config.yaml
attn_scale: 0.125
parallel_block: false
extras: ["capped logits"]
init_std_up: 0.0123
warmup_steps: 292
schedule: "wsd"
decay_fraction: 0.666
MLP neurons of a small language model. Each row is named by its layer, matrix (down: output weights) and neuron, and shows model dimensions 176-271. Each number is 50 + 10 x the weight over its row's rms, rounded and kept within 0 to 99. A neuron's up and down rows have the sign that makes its largest values positive.
After each neuron's rows, "fires before" lists the tokens most often just after its 100 highest values on Wikipedia text that the model never trained on.

L2.down284:54 58 52 62 60 54 57 46 52 44 25 48 52 54 57 44 39 44 31 45 47 38 50 75 32 58 57 50 50 59 43 48 34 52 55 65 39 48 53 44 54 58 72 65 59 57 52 60 59 53 46 49 41 41 48 45 58 40 46 57 53 33 64 54 35 33 66 48 19 35 49 53 48 47 43 56 43 46 54 57 58 57 52 49 54 45 60 65 43 52 53 56 41 56 56 69
fires before: ",", ".", "0", ".\n\n", " to", " and"

L2.down1646:61 52 51 54 49 63 42 67 55 55 38 47 54 52 65 46 54 56 33 41 59 51 51 28 50 51 48 63 53 76 38 37 43 25 56 60 52 55 53 61 71 42 61 49 39 51 52 43 76 41 27 64 50 59 53 26 54 55 45 59 58 40 61 46 74 62 45 57 41 30 59 44 54 53 39 52 54 36 45 57 40 51 43 54 58 40 64 57 54 62 49 43 39 46 26 62
fires before: " |", ":", " |\n", ","

L4.down254:38 57 52 46 43 52 44 36 40 48 56 71 46 53 47 53 58 53 60 37 50 56 47 62 58 37 40 54 35 59 49 63 46 43 58 44 46 37 19 63 43 59 62 46 54 33 45 53 52 54 49 48 28 45 54 60 61 65 53 57 59 58 56 26 49 58 76 45 65 43 54 45 38 44 52 37 61 59 41 68 79 56 62 54 44 48 51 46 55 46 54 39 44 47 50 27
fires before: " ", " |", " (", " |\n", ")", " ."

L2.down436:57 62 53 38 53 60 51 48 50 40 40 46 60 48 42 34 54 72 58 40 60 64 41 41 48 46 28 44 60 48 53 42 53 63 44 37 64 48 47 61 50 58 61 46 38 56 35 49 50 40 53 43 56 71 54 40 44 52 55 69 57 42 51 57 51 39 42 42 37 55 43 56 58 47 48 28 61 36 45 35 68 48 53 50 40 54 62 31 54 50 37 57 39 48 84 60
fires before: " "

L4.down1946:60 37 55 54 52 44 49 44 37 66 50 45 35 42 55 59 44 39 40 50 39 47 61 42 47 50 47 51 46 35 46 38 66 52 25 37 46 47 42 60 41 63 48 37 68 51 44 50 50 47 45 52 55 57 58 37 65 54 43 58 44 65 56 54 58 29 46 55 30 44 55 44 50 42 55 47 61 35 56 52 43 24 46 64 41 36 66 66 56 62 70 59 37 51 41 60
fires before: "|", " ", "he"

L4.down1100:56 56 57 44 76 56 55 65 55 55 65 52 63 43 40 47 60 37 50 63 54 38 68 50 34 61 54 41 43 41 47 48 51 50 47 66 56 48 35 67 52 47 30 53 51 59 40 66 60 30 51 42 53 32 57 53 28 42 48 43 62 44 58 44 53 50 50 65 47 53 45 46 17 53 61 56 67 45 38 56 54 53 60 48 50 55 40 48 46 55 54 50 55 49 66 53
fires before: " |", " West"

L4.down1455:36 36 49 42 48 26 54 50 51 43 52 71 65 57 55 65 45 49 56 60 39 51 50 52 49 48 52 53 52 44 50 45 74 48 52 36 51 55 61 59 47 42 55 60 63 42 37 50 58 69 40 62 37 57 56 35 48 39 42 51 57 60 46 68 68 61 47 50 48 55 56 50 56 38 46 49 59 45 52 31 43 56 42 64 40 50 53 50 46 48 53 47 59 33 35 54
fires before: ":", "=", "Population", " |"

L2.down1530:59 47 53 36 49 54 67 63 46 52 56 54 70 59 71 59 56 49 45 59 66 28 48 50 29 38 44 47 51 64 56 60 53 56 62 34 54 50 47 53 50 53 56 40 33 47 72 51 62 49 58 38 49 55 60 51 55 47 39 42 43 29 37 23 55 43 64 58 61 61 65 53 51 53 58 30 52 65 46 30 71 43 43 48 46 30 60 60 56 45 47 31 50 41 51 30
fires before: " |", ")", ",", ":", "–"

L4.down66:60 43 55 60 58 33 70 46 49 41 59 35 51 54 44 53 47 56 48 44 45 32 32 50 68 44 54 58 38 38 66 60 51 63 40 42 50 50 49 38 37 33 35 54 50 55 61 29 41 53 54 64 53 55 58 43 57 38 30 53 48 44 49 46 44 49 46 30 28 52 37 50 39 33 54 53 57 53 51 30 53 51 52 47 50 47 61 39 74 51 74 55 60 52 33 49
fires before: "-", ":"

L4.down847:47 65 55 39 53 46 60 65 68 55 54 44 65 54 59 60 44 51 45 58 55 35 51 41 36 29 52 44 41 42 47 37 40 47 49 46 60 42 66 54 54 36 58 38 37 51 52 65 62 38 57 27 61 44 63 51 64 43 37 60 44 51 54 56 43 60 73 65 55 62 77 43 51 45 72 51 53 51 54 66 53 55 48 47 52 61 59 56 46 64 24 47 66 32 52 57
fires before: "==", "In", "===", "On", "M"

L4.down1352:41 37 58 52 40 47 62 50 51 57 52 53 54 36 52 32 57 59 64 47 47 49 47 77 39 69 32 48 63 66 58 43 54 52 48 39 45 45 52 44 37 51 55 43 41 54 67 55 47 42 54 60 60 59 48 46 53 56 53 49 46 79 56 43 37 77 35 68 43 58 61 47 60 42 48 38 66 56 42 51 54 60 56 52 44 56 41 39 67 41 56 50 48 47 54 60
fires before: "|", "-", "|---|---|\n", " "

L2.down154:47 49 33 43 62 70 54 56 48 54 74 44 50 60 78 32 51 40 54 45 48 70 39 50 44 45 50 38 56 47 47 48 62 61 46 48 44 62 31 29 51 30 57 52 58 51 50 59 32 53 50 65 61 44 40 52 51 50 38 46 53 62 45 55 49 65 44 36 58 45 60 49 52 40 55 56 52 41 44 62 53 72 50 53 47 42 47 36 48 40 52 37 41 44 60 50
fires before: " |", "8", "9", "7", ".", "2"

L4.down1624:33 50 54 59 41 34 48 59 39 42 55 50 62 48 61 40 36 42 64 52 52 32 46 50 51 45 43 43 49 46 30 45 55 39 59 56 40 61 45 48 45 59 32 57 48 41 60 57 35 50 48 61 57 35 57 64 62 56 49 50 68 60 52 60 51 60 45 62 54 63 33 58 49 38 47 41 55 45 44 39 37 60 51 39 61 50 47 41 48 52 56 61 51 41 51 47
fires before: "-", ":"

L2.down1032:31 63 40 45 41 60 47 55 35 50 52 48 40 48 56 47 15 40 39 55 51 50 38 57 34 55 43 58 44 45 59 59 49 63 52 46 51 38 55 27 35 47 51 50 71 52 40 55 64 54 47 51 51 32 35 46 44 52 44 49 24 52 59 58 59 48 51 49 71 67 47 50 39 34 71 44 49 60 53 52 50 62 45 35 29 48 50 58 45 51 33 57 42 48 61 54
fires before: " (", " |", " ", "ation"

L4.down1629:61 74 45 71 53 64 45 48 60 40 46 42 49 36 51 45 62 37 56 51 50 51 45 41 47 44 76 53 42 55 40 63 57 40 45 41 39 50 41 61 67 48 61 72 59 47 51 63 44 34 59 57 58 51 64 58 54 70 52 47 53 44 63 70 59 49 55 44 54 38 58 46 51 62 68 78 57 48 56 31 45 58 41 43 64 70 60 61 37 55 63 33 64 44 60 41
fires before: "-"

L2.down1326:39 71 45 54 49 70 41 58 57 64 52 47 63 44 45 66 49 28 40 54 55 46 64 49 45 58 60 69 54 39 47 41 58 69 41 46 50 48 40 44 49 38 42 37 50 46 56 64 36 51 56 52 47 56 32 42 50 61 51 35 60 39 50 49 59 46 47 56 58 58 60 58 45 49 72 62 64 55 61 38 39 58 59 55 73 60 46 34 47 51 56 34 53 49 51 50
fires before: " |"

L4.down857:46 58 59 49 48 44 40 22 39 35 36 57 45 46 48 55 56 57 49 41 64 53 40 35 39 66 58 57 61 57 44 58 37 56 55 48 50 44 41 52 52 56 55 44 48 40 53 53 53 65 49 58 55 47 51 44 58 60 53 63 55 50 63 43 54 47 60 52 49 58 54 44 54 44 70 66 59 70 62 61 46 40 62 43 44 50 49 45 47 50 54 55 53 61 48 31
fires before: " |", " ", ":", " @", " ("

L4.down1865:54 54 58 56 71 63 42 58 45 47 46 70 45 83 61 54 57 42 47 52 64 66 38 41 54 45 52 59 39 72 47 48 60 44 50 50 64 36 68 48 41 41 45 41 57 46 53 63 63 51 66 41 56 48 58 61 41 47 63 61 56 48 60 40 41 40 49 49 78 45 36 45 62 48 46 44 55 42 49 49 62 62 48 60 55 50 62 48 35 53 50 33 51 47 55 56
fires before: " |", "|---|---|---|---|---|\n", "|---|---|---|---|---|---|\n", "|---|---|---|---|\n", " "

L4.down1098:55 51 55 48 35 54 37 64 35 63 58 29 77 57 44 59 51 42 59 38 50 53 54 58 53 67 39 38 50 47 49 54 50 63 48 41 51 55 55 45 45 64 63 67 43 67 47 58 43 43 51 48 63 72 56 46 40 47 51 59 52 50 35 48 49 48 37 56 66 65 49 43 45 39 49 58 35 57 51 48 43 53 46 28 42 38 47 56 62 47 49 48 51 47 46 59
fires before: "|"

L2.down618:42 48 49 33 67 55 52 52 29 58 33 35 31 54 39 32 53 31 28 50 46 66 62 68 64 51 53 59 36 50 44 41 47 52 43 50 53 45 61 44 41 30 39 33 57 53 44 61 51 61 47 49 70 62 63 52 51 53 46 52 53 48 49 60 45 49 53 54 38 48 43 44 58 48 43 51 59 49 46 35 54 49 46 39 47 56 61 68 58 40 50 54 51 37 54 61
fires before: "0", "7", "8", "5", "1", "4"

L4.down1661:51 53 47 43 53 48 40 59 33 47 48 44 64 63 56 46 61 45 39 65 40 59 54 46 43 76 47 53 46 68 36 49 51 58 45 40 57 56 53 42 48 53 52 54 47 58 47 61 43 39 35 59 73 64 45 38 61 50 49 52 49 35 47 54 43 58 49 74 33 77 46 38 30 59 65 42 63 41 40 42 32 50 44 42 52 39 43 50 43 38 53 75 42 57 41 51
fires before: " the", " |", " a", ";"

L4.down30:38 61 42 40 55 45 65 43 56 70 34 56 55 51 50 62 39 42 42 56 69 34 58 46 47 58 51 56 49 49 34 42 55 54 40 52 49 63 70 47 55 60 48 33 67 31 45 36 45 44 49 56 71 52 48 53 48 53 49 42 49 54 60 50 51 57 55 69 58 48 48 52 62 09 69 61 56 53 60 63 31 55 60 54 61 54 58 50 63 41 55 37 39 50 38 65
fires before: "==", "The", "In", "==="

L4.down1248:58 54 55 50 51 51 62 56 51 47 48 44 49 60 45 21 40 59 48 48 48 51 44 44 50 57 54 53 45 52 60 51 65 55 65 46 62 50 57 39 32 45 52 56 32 49 53 41 55 46 39 55 58 65 54 41 69 43 43 66 38 42 57 47 48 39 60 47 61 67 44 48 34 54 61 32 41 41 45 27 45 39 59 66 44 55 49 37 56 55 49 29 43 48 43 39
fires before: " |", " Lin", " ", " Al", "-R"

L2.down1521:64 62 61 53 53 45 53 54 65 67 53 42 49 55 49 75 62 41 42 68 69 40 62 38 53 47 52 59 61 50 34 58 49 43 51 41 62 43 55 76 57 59 42 33 50 50 62 58 39 40 55 49 53 40 45 33 71 55 63 42 43 25 68 43 54 32 71 46 36 62 54 42 55 60 52 67 62 52 41 49 53 51 63 38 56 33 73 56 43 63 55 49 50 44 38 55
fires before: " |", " |\n", "BL", ".e", " "

L4.down1151:49 58 45 44 47 48 51 66 67 64 66 55 54 51 49 47 53 47 47 63 47 56 56 44 61 50 49 50 61 58 40 47 42 49 50 53 45 48 41 50 55 57 56 53 42 58 63 62 26 32 52 57 63 43 33 38 62 55 53 58 58 43 72 45 52 44 42 33 49 58 50 52 53 53 36 27 69 48 39 50 36 42 61 75 47 34 58 61 55 48 49 31 65 53 37 51
fires before: " |", "%", " of"

L4.down437:53 58 63 47 52 45 45 37 42 48 44 56 40 58 45 55 56 51 46 33 16 63 62 40 47 37 54 55 59 54 51 50 49 60 61 79 52 47 55 53 43 54 42 34 41 36 50 41 56 45 47 67 43 61 55 49 52 61 50 44 56 55 31 56 36 47 56 47 31 57 50 51 30 53 65 44 45 48 44 48 25 60 53 48 52 43 43 35 59 45 46 43 50 55 33 51
fires before: ".", " (", "|", ")", " ", " |"

L4.down1290:51 64 47 41 64 52 44 47 46 42 50 73 38 57 48 56 44 67 41 49 63 51 62 44 52 40 49 52 43 52 27 42 43 27 43 60 39 34 51 43 48 47 59 37 28 48 46 49 48 41 47 49 44 41 49 50 63 47 47 41 44 47 62 62 64 43 44 62 42 63 40 55 67 39 34 45 37 38 50 43 53 40 45 52 41 38 42 49 60 39 47 50 51 65 41 39
fires before: " |", ".", " |\n", "–", "Per"

L4.down1954:37 53 50 54 39 54 74 71 47 43 41 66 35 54 31 46 58 42 62 49 43 40 60 58 50 44 45 60 49 50 29 45 36 46 45 59 37 61 46 45 46 59 49 46 51 47 55 66 54 56 56 35 66 42 44 42 59 58 37 58 49 49 65 71 60 43 52 42 43 66 54 49 57 52 63 33 53 44 48 57 49 37 49 37 13 53 53 68 50 37 48 25 39 48 57 61
fires before: " |", "1", "2", "0"

L4.down687:40 51 34 60 37 38 60 62 49 35 42 43 69 27 49 47 49 38 48 41 32 51 47 50 55 57 44 41 56 55 64 68 47 58 68 36 59 34 53 38 36 50 49 39 35 64 48 70 54 52 69 56 57 45 26 44 52 53 58 59 50 55 45 44 47 48 45 71 41 51 48 62 56 55 43 66 51 61 56 42 63 48 56 46 48 41 49 43 44 49 42 56 46 53 47 60
fires before: " (", " ", " Pos", " Team"

L2.down812:46 46 49 42 51 53 54 65 45 54 47 39 50 46 35 48 53 46 17 57 24 39 53 48 45 35 47 47 46 39 52 51 59 41 46 52 55 38 36 58 62 49 45 58 55 60 54 34 60 50 48 58 48 44 55 47 50 60 60 51 48 48 48 55 36 51 58 46 50 63 49 39 39 47 46 57 48 55 42 40 49 48 57 50 43 50 66 65 58 60 48 41 37 52 41 54
fires before: "0", "4", "2", "9", "6"

L4.down215:53 64 58 61 68 33 43 52 56 61 58 47 64 57 48 39 56 56 60 50 42 35 32 35 56 53 44 34 39 49 51 37 65 53 57 54 57 55 41 50 41 31 51 33 44 55 41 22 56 42 66 40 63 68 54 51 35 59 44 52 54 50 65 49 49 47 49 26 61 70 56 58 59 40 43 47 55 50 63 54 40 21 55 65 29 43 51 53 51 51 57 30 53 64 56 44
fires before: " of"

L4.down394:22 35 33 48 51 23 29 56 40 55 56 40 50 55 74 44 48 56 60 54 37 30 43 47 49 33 42 41 36 50 52 54 43 42 64 51 37 45 58 41 40 43 44 26 57 71 45 46 44 48 57 67 61 52 53 62 40 37 40 37 67 63 52 54 52 40 56 39 55 45 43 41 50 23 79 54 51 66 56 39 48 53 48 44 46 60 53 70 57 49 50 46 47 38 52 68
fires before: "-"

L4.down659:72 50 45 57 51 47 36 48 52 52 54 36 53 58 62 47 41 56 41 49 47 73 55 46 47 54 49 50 44 51 54 51 71 56 48 34 51 55 54 59 54 57 53 61 53 50 47 44 45 73 41 56 44 49 58 59 44 44 59 52 53 44 37 37 62 43 47 38 50 22 50 40 43 67 57 40 58 37 58 34 51 52 53 61 52 64 49 48 58 41 39 71 41 49 53 47
fires before: " ", " G", " T", " .", " F"

L4.down198:53 47 49 49 48 21 44 44 58 42 47 54 49 46 41 49 39 47 60 47 36 53 51 42 49 30 41 42 47 59 41 49 46 37 52 35 41 43 58 39 51 50 50 54 63 42 50 45 43 54 28 57 64 29 57 57 44 65 38 54 43 60 59 62 53 51 54 42 54 31 58 52 41 57 50 58 39 59 43 49 63 51 58 34 63 45 58 57 38 59 45 57 31 53 79 51
fires before: "-", " D"

L4.down639:37 52 61 54 52 28 46 60 63 46 51 28 54 52 77 45 48 61 53 45 55 44 43 43 27 26 55 66 73 43 61 54 36 58 54 65 33 55 59 44 42 37 58 60 41 55 40 43 34 45 46 41 62 59 62 60 52 58 44 50 55 37 40 70 66 36 48 59 60 57 48 51 50 47 52 40 35 49 30 47 49 46 53 47 39 63 49 38 52 63 44 48 41 54 56 44
fires before: "-", ":"

L2.down1208:34 47 53 43 48 35 58 42 42 60 53 42 43 59 44 39 58 47 44 52 62 73 28 59 53 38 47 54 39 49 45 56 43 39 44 59 50 60 33 61 54 55 63 41 35 40 73 71 48 51 52 34 58 54 60 57 52 69 69 48 48 53 59 35 79 57 53 42 51 53 54 44 26 62 43 61 42 60 66 48 43 50 55 54 60 41 50 45 41 69 35 53 52 55 49 52
fires before: " |", "%", "8"

L4.down987:38 44 52 38 60 51 53 37 72 36 60 50 44 56 49 63 47 69 42 37 40 45 49 55 48 42 57 51 56 49 48 36 57 56 55 43 52 47 44 46 40 71 59 37 47 32 63 41 44 19 55 52 67 51 56 46 47 62 43 31 39 41 42 64 61 48 48 39 45 43 36 61 41 47 51 52 45 48 57 44 38 53 52 46 58 52 58 65 67 51 50 36 56 61 53 66
fires before: " |", " ", "B", " West", " hold", " Turnout"

L2.down1817:45 57 46 48 51 54 44 48 65 48 42 59 47 57 53 49 46 54 42 51 65 66 55 80 51 49 34 38 63 48 44 53 41 33 54 55 50 53 41 59 41 31 67 25 46 52 45 40 55 56 48 38 58 39 56 34 56 59 50 44 31 41 65 47 53 52 34 57 54 55 42 55 54 72 65 49 37 68 52 50 52 61 53 48 53 46 49 29 42 48 64 63 40 55 51 37
fires before: "-"

L2.down266:70 48 59 45 58 69 41 55 45 35 42 35 42 49 55 46 43 58 41 54 60 57 53 35 54 24 52 61 46 51 52 46 57 48 42 42 51 45 56 49 51 63 58 57 69 52 41 29 44 50 33 61 52 69 60 55 51 47 47 69 56 46 54 60 44 52 25 43 57 44 26 43 59 47 46 53 68 65 56 35 62 56 46 56 61 48 58 54 37 49 49 48 47 48 41 54
fires before: " |", ".", "2"

L4.down1783:27 42 63 58 51 55 42 53 54 54 62 49 63 49 54 47 67 58 57 48 58 41 46 40 43 39 43 55 21 65 62 45 53 53 42 47 41 55 45 65 35 48 53 53 38 44 56 55 63 52 43 38 61 35 58 45 51 50 57 53 62 40 41 49 43 58 64 58 57 58 35 51 41 51 64 44 48 57 37 39 47 70 47 43 44 50 56 57 40 71 40 47 47 45 47 42
fires before: " ", " –"

L2.down1008:56 54 45 43 56 49 43 50 50 50 40 59 56 51 45 63 63 55 38 53 39 52 48 52 54 40 48 26 59 49 45 34 61 38 58 61 63 52 58 54 56 35 53 44 36 61 56 47 56 54 27 61 61 54 53 45 43 58 44 48 55 58 60 48 37 17 72 52 46 58 47 66 39 42 30 35 43 56 54 32 45 45 60 68 51 42 49 38 42 58 46 52 52 63 47 51
fires before: " |", " ", "ain", "ines"

L4.down941:62 67 47 55 45 41 31 58 42 53 39 49 42 51 52 58 44 50 51 62 59 66 34 52 49 27 46 23 40 41 59 32 54 47 59 55 51 48 46 38 59 53 46 55 70 46 53 57 51 45 35 46 58 67 56 49 49 50 55 48 51 48 41 37 57 58 53 42 43 45 55 42 40 23 63 55 62 60 59 35 49 62 41 58 32 59 62 42 39 56 49 39 62 54 54 69
fires before: " ", " |", "===", "==", " —;", "|"

L4.down866:36 45 36 53 42 44 63 51 47 43 56 65 50 49 55 57 42 58 40 67 37 50 45 35 46 46 53 55 52 33 50 42 24 38 55 44 60 36 57 58 45 57 60 51 28 59 49 60 55 49 39 47 49 48 49 65 49 52 48 52 39 56 39 60 58 61 60 41 51 48 60 59 48 54 53 36 62 31 49 38 51 43 46 64 53 55 37 46 51 36 46 46 50 53 73 38
fires before: " ", " |", " |\n"

L2.down272:59 47 66 37 68 44 62 50 53 40 44 55 55 56 42 39 61 64 37 40 52 44 52 41 62 46 70 48 38 38 69 47 53 59 54 36 51 55 41 48 42 57 54 66 53 51 46 60 49 57 48 40 35 52 57 62 55 45 54 42 32 48 41 57 26 38 50 66 44 47 53 54 50 42 57 31 46 67 33 56 38 45 46 51 39 52 24 60 47 64 45 46 47 48 38 44
fires before: "|", "-", " ", "Part"

L4.down467:42 46 65 46 59 39 53 65 35 57 45 57 40 62 63 38 42 49 50 61 31 41 40 51 55 52 31 56 62 52 50 51 38 55 53 43 47 42 64 54 56 62 57 40 66 56 48 51 47 54 55 45 53 39 41 19 46 32 35 40 65 61 48 67 57 52 54 60 61 66 47 41 45 46 39 56 52 54 53 51 42 50 52 51 69 53 61 46 35 54 44 58 47 51 52 67
fires before: "-", ":", ".", ",", " Disc"

L2.down519:51 62 62 46 42 23 46 55 60 54 63 34 75 61 54 41 53 52 59 60 69 51 54 46 51 40 64 37 51 62 48 33 60 50 53 58 35 50 37 57 57 53 44 20 52 59 52 61 49 55 50 55 57 48 63 57 42 53 47 52 39 58 64 64 35 53 62 61 60 67 59 61 46 55 50 61 53 55 44 46 45 50 71 51 45 62 53 42 64 52 57 74 48 61 51 51
fires before: " |", "Al", "L", "|", " "

L4.down864:65 51 44 53 38 46 40 52 59 52 47 40 32 59 56 46 45 71 40 43 58 55 62 51 52 51 42 42 48 60 35 32 53 43 53 45 51 45 45 57 58 53 60 26 36 39 39 40 51 52 39 63 51 43 42 52 42 62 43 42 35 43 56 27 48 59 74 31 64 59 53 55 57 57 52 49 53 37 38 42 51 41 55 52 38 53 29 28 46 47 54 55 52 53 54 54
fires before: " ", " .", " W", " in", " L", " —"

L2.down876:52 45 27 52 44 48 49 49 40 43 55 49 44 48 45 42 27 28 48 53 44 35 44 55 54 42 60 58 42 49 52 57 54 52 47 46 60 38 35 38 46 59 53 36 66 51 55 46 54 61 53 49 62 27 60 46 55 51 47 51 34 57 55 48 47 44 55 66 46 42 34 42 45 49 55 63 46 48 64 56 33 33 58 48 61 38 66 67 46 58 73 38 53 36 39 53
fires before: " ", " Total", " SP", " N", " Attendance"

L4.down700:59 55 44 44 62 55 29 59 63 53 44 51 62 49 53 62 61 46 53 52 61 63 60 52 52 40 50 62 50 52 43 49 37 36 58 54 42 60 62 55 56 57 54 59 32 58 54 56 51 53 43 34 43 54 60 57 40 33 60 48 82 40 63 63 70 34 64 59 48 30 73 51 53 53 40 55 61 61 44 38 70 61 34 52 64 59 52 39 49 50 32 58 38 51 51 64
fires before: "-", " former", " "

L4.down428:41 67 38 41 46 59 46 52 45 42 50 64 48 53 43 64 78 47 48 58 53 56 42 47 40 60 56 45 61 55 51 41 48 37 58 67 46 70 40 47 45 63 64 40 48 42 58 47 55 60 51 47 45 42 52 43 46 42 58 47 34 33 67 45 52 33 48 75 54 52 53 52 53 44 73 47 46 50 53 52 46 41 49 43 46 49 65 45 46 36 39 54 65 50 39 47
fires before: " ", ")", " |"

L4.down2:38 53 41 61 43 34 58 55 37 30 52 47 32 43 50 28 28 50 61 50 57 32 42 50 49 75 35 53 63 46 41 56 57 59 51 63 59 54 45 35 67 61 34 68 50 59 59 38 39 37 53 61 57 58 63 60 52 35 36 53 56 58 30 65 49 55 32 59 34 44 38 43 45 35 47 66 39 29 36 56 37 57 50 49 56 55 49 47 58 40 63 55 49 44 57 53
fires before: "-"

L4.down101:43 47 51 49 52 32 46 59 45 48 47 48 59 63 49 48 39 46 51 44 85 50 36 51 53 53 53 33 71 37 47 34 61 42 46 50 38 48 65 44 47 47 50 47 51 51 48 53 43 55 49 43 61 52 48 50 46 50 50 38 51 42 55 33 44 37 49 67 50 65 57 55 49 00 60 48 57 65 56 61 52 47 40 56 47 54 41 45 45 46 60 40 50 50 29 59
fires before: "==", "===", "The", "|", "M"

L4.down1507:51 40 39 63 64 44 41 46 46 46 49 46 52 54 58 52 30 55 53 54 65 29 61 68 46 56 57 42 70 44 33 41 42 35 56 45 51 55 61 51 53 55 43 46 68 55 50 64 38 46 37 63 59 43 68 39 53 49 26 53 36 45 56 64 49 47 39 56 42 65 44 31 63 56 50 51 56 60 54 67 41 67 40 52 46 47 51 51 52 40 56 63 51 43 51 62
fires before: "-", "|", "us"

L4.down1653:51 52 49 36 66 53 41 53 31 59 29 48 56 54 50 42 37 51 33 42 54 62 47 60 62 56 39 52 50 44 55 62 65 50 50 41 60 63 51 38 55 48 48 48 69 64 56 45 46 52 39 59 40 42 39 42 64 51 45 65 54 58 47 44 66 67 73 54 47 40 41 43 48 46 66 60 69 48 63 50 36 60 58 72 67 43 61 60 69 57 50 49 34 55 47 52
fires before: " |", " Lin", ".", "ater"

L4.down957:56 55 56 62 33 50 57 49 47 41 38 52 59 49 51 34 28 29 44 45 59 48 51 55 56 50 68 45 64 39 49 40 58 54 38 61 46 51 48 50 39 52 39 59 62 70 46 63 55 40 60 27 56 47 48 52 54 47 52 43 37 41 51 73 45 42 42 57 37 64 58 62 53 52 39 49 66 48 50 38 40 50 63 63 46 45 53 57 50 59 59 51 50 64 38 54
fires before: " ", " |", " ."

L2.down243:38 49 43 31 62 70 55 48 44 39 48 50 45 58 52 65 52 51 55 64 49 63 56 60 46 36 48 56 51 56 61 66 52 54 55 41 47 46 48 57 42 56 47 47 42 25 48 50 44 50 71 57 52 52 64 71 51 46 48 66 66 52 42 57 44 65 49 51 50 63 43 37 71 55 58 40 49 54 62 45 56 53 56 54 78 53 55 43 37 46 58 52 46 46 48 66
fires before: " |", " |\n", "irmed"

L2.down1186:59 45 59 49 56 57 51 50 45 53 45 61 42 73 52 58 45 62 60 46 52 57 54 45 56 56 39 56 32 53 51 51 48 43 50 50 45 46 40 43 52 58 40 22 48 37 60 56 35 64 26 30 43 55 38 70 41 48 52 53 48 46 45 70 51 58 54 38 62 59 24 52 56 39 66 54 32 30 38 47 49 59 53 51 60 62 48 46 59 46 69 67 51 56 64 54
fires before: " |", " (", " U", " |\n"

L2.down192:42 32 60 62 57 53 22 60 46 27 70 57 62 56 58 70 34 58 50 58 46 49 44 64 45 53 63 48 34 61 54 54 51 43 50 49 34 37 50 48 47 53 55 48 36 64 61 50 50 68 39 33 38 52 54 38 53 51 55 53 60 43 55 58 43 34 53 50 46 48 49 37 59 69 34 58 51 64 57 54 52 53 47 54 46 47 48 44 47 55 55 41 50 49 60 64
fires before: " "

L4.down909:53 44 44 56 61 47 52 57 44 48 64 59 40 57 49 63 51 62 60 38 49 44 33 53 65 46 64 43 35 50 35 52 54 32 41 57 43 59 55 61 49 44 72 48 61 47 50 47 73 54 51 54 40 38 58 46 55 49 44 35 62 44 40 54 59 60 52 54 69 48 55 51 48 57 55 37 48 44 49 54 40 41 37 63 42 57 50 65 44 61 55 50 52 51 52 43
fires before: "-", "=", "201", ":", "200", "1"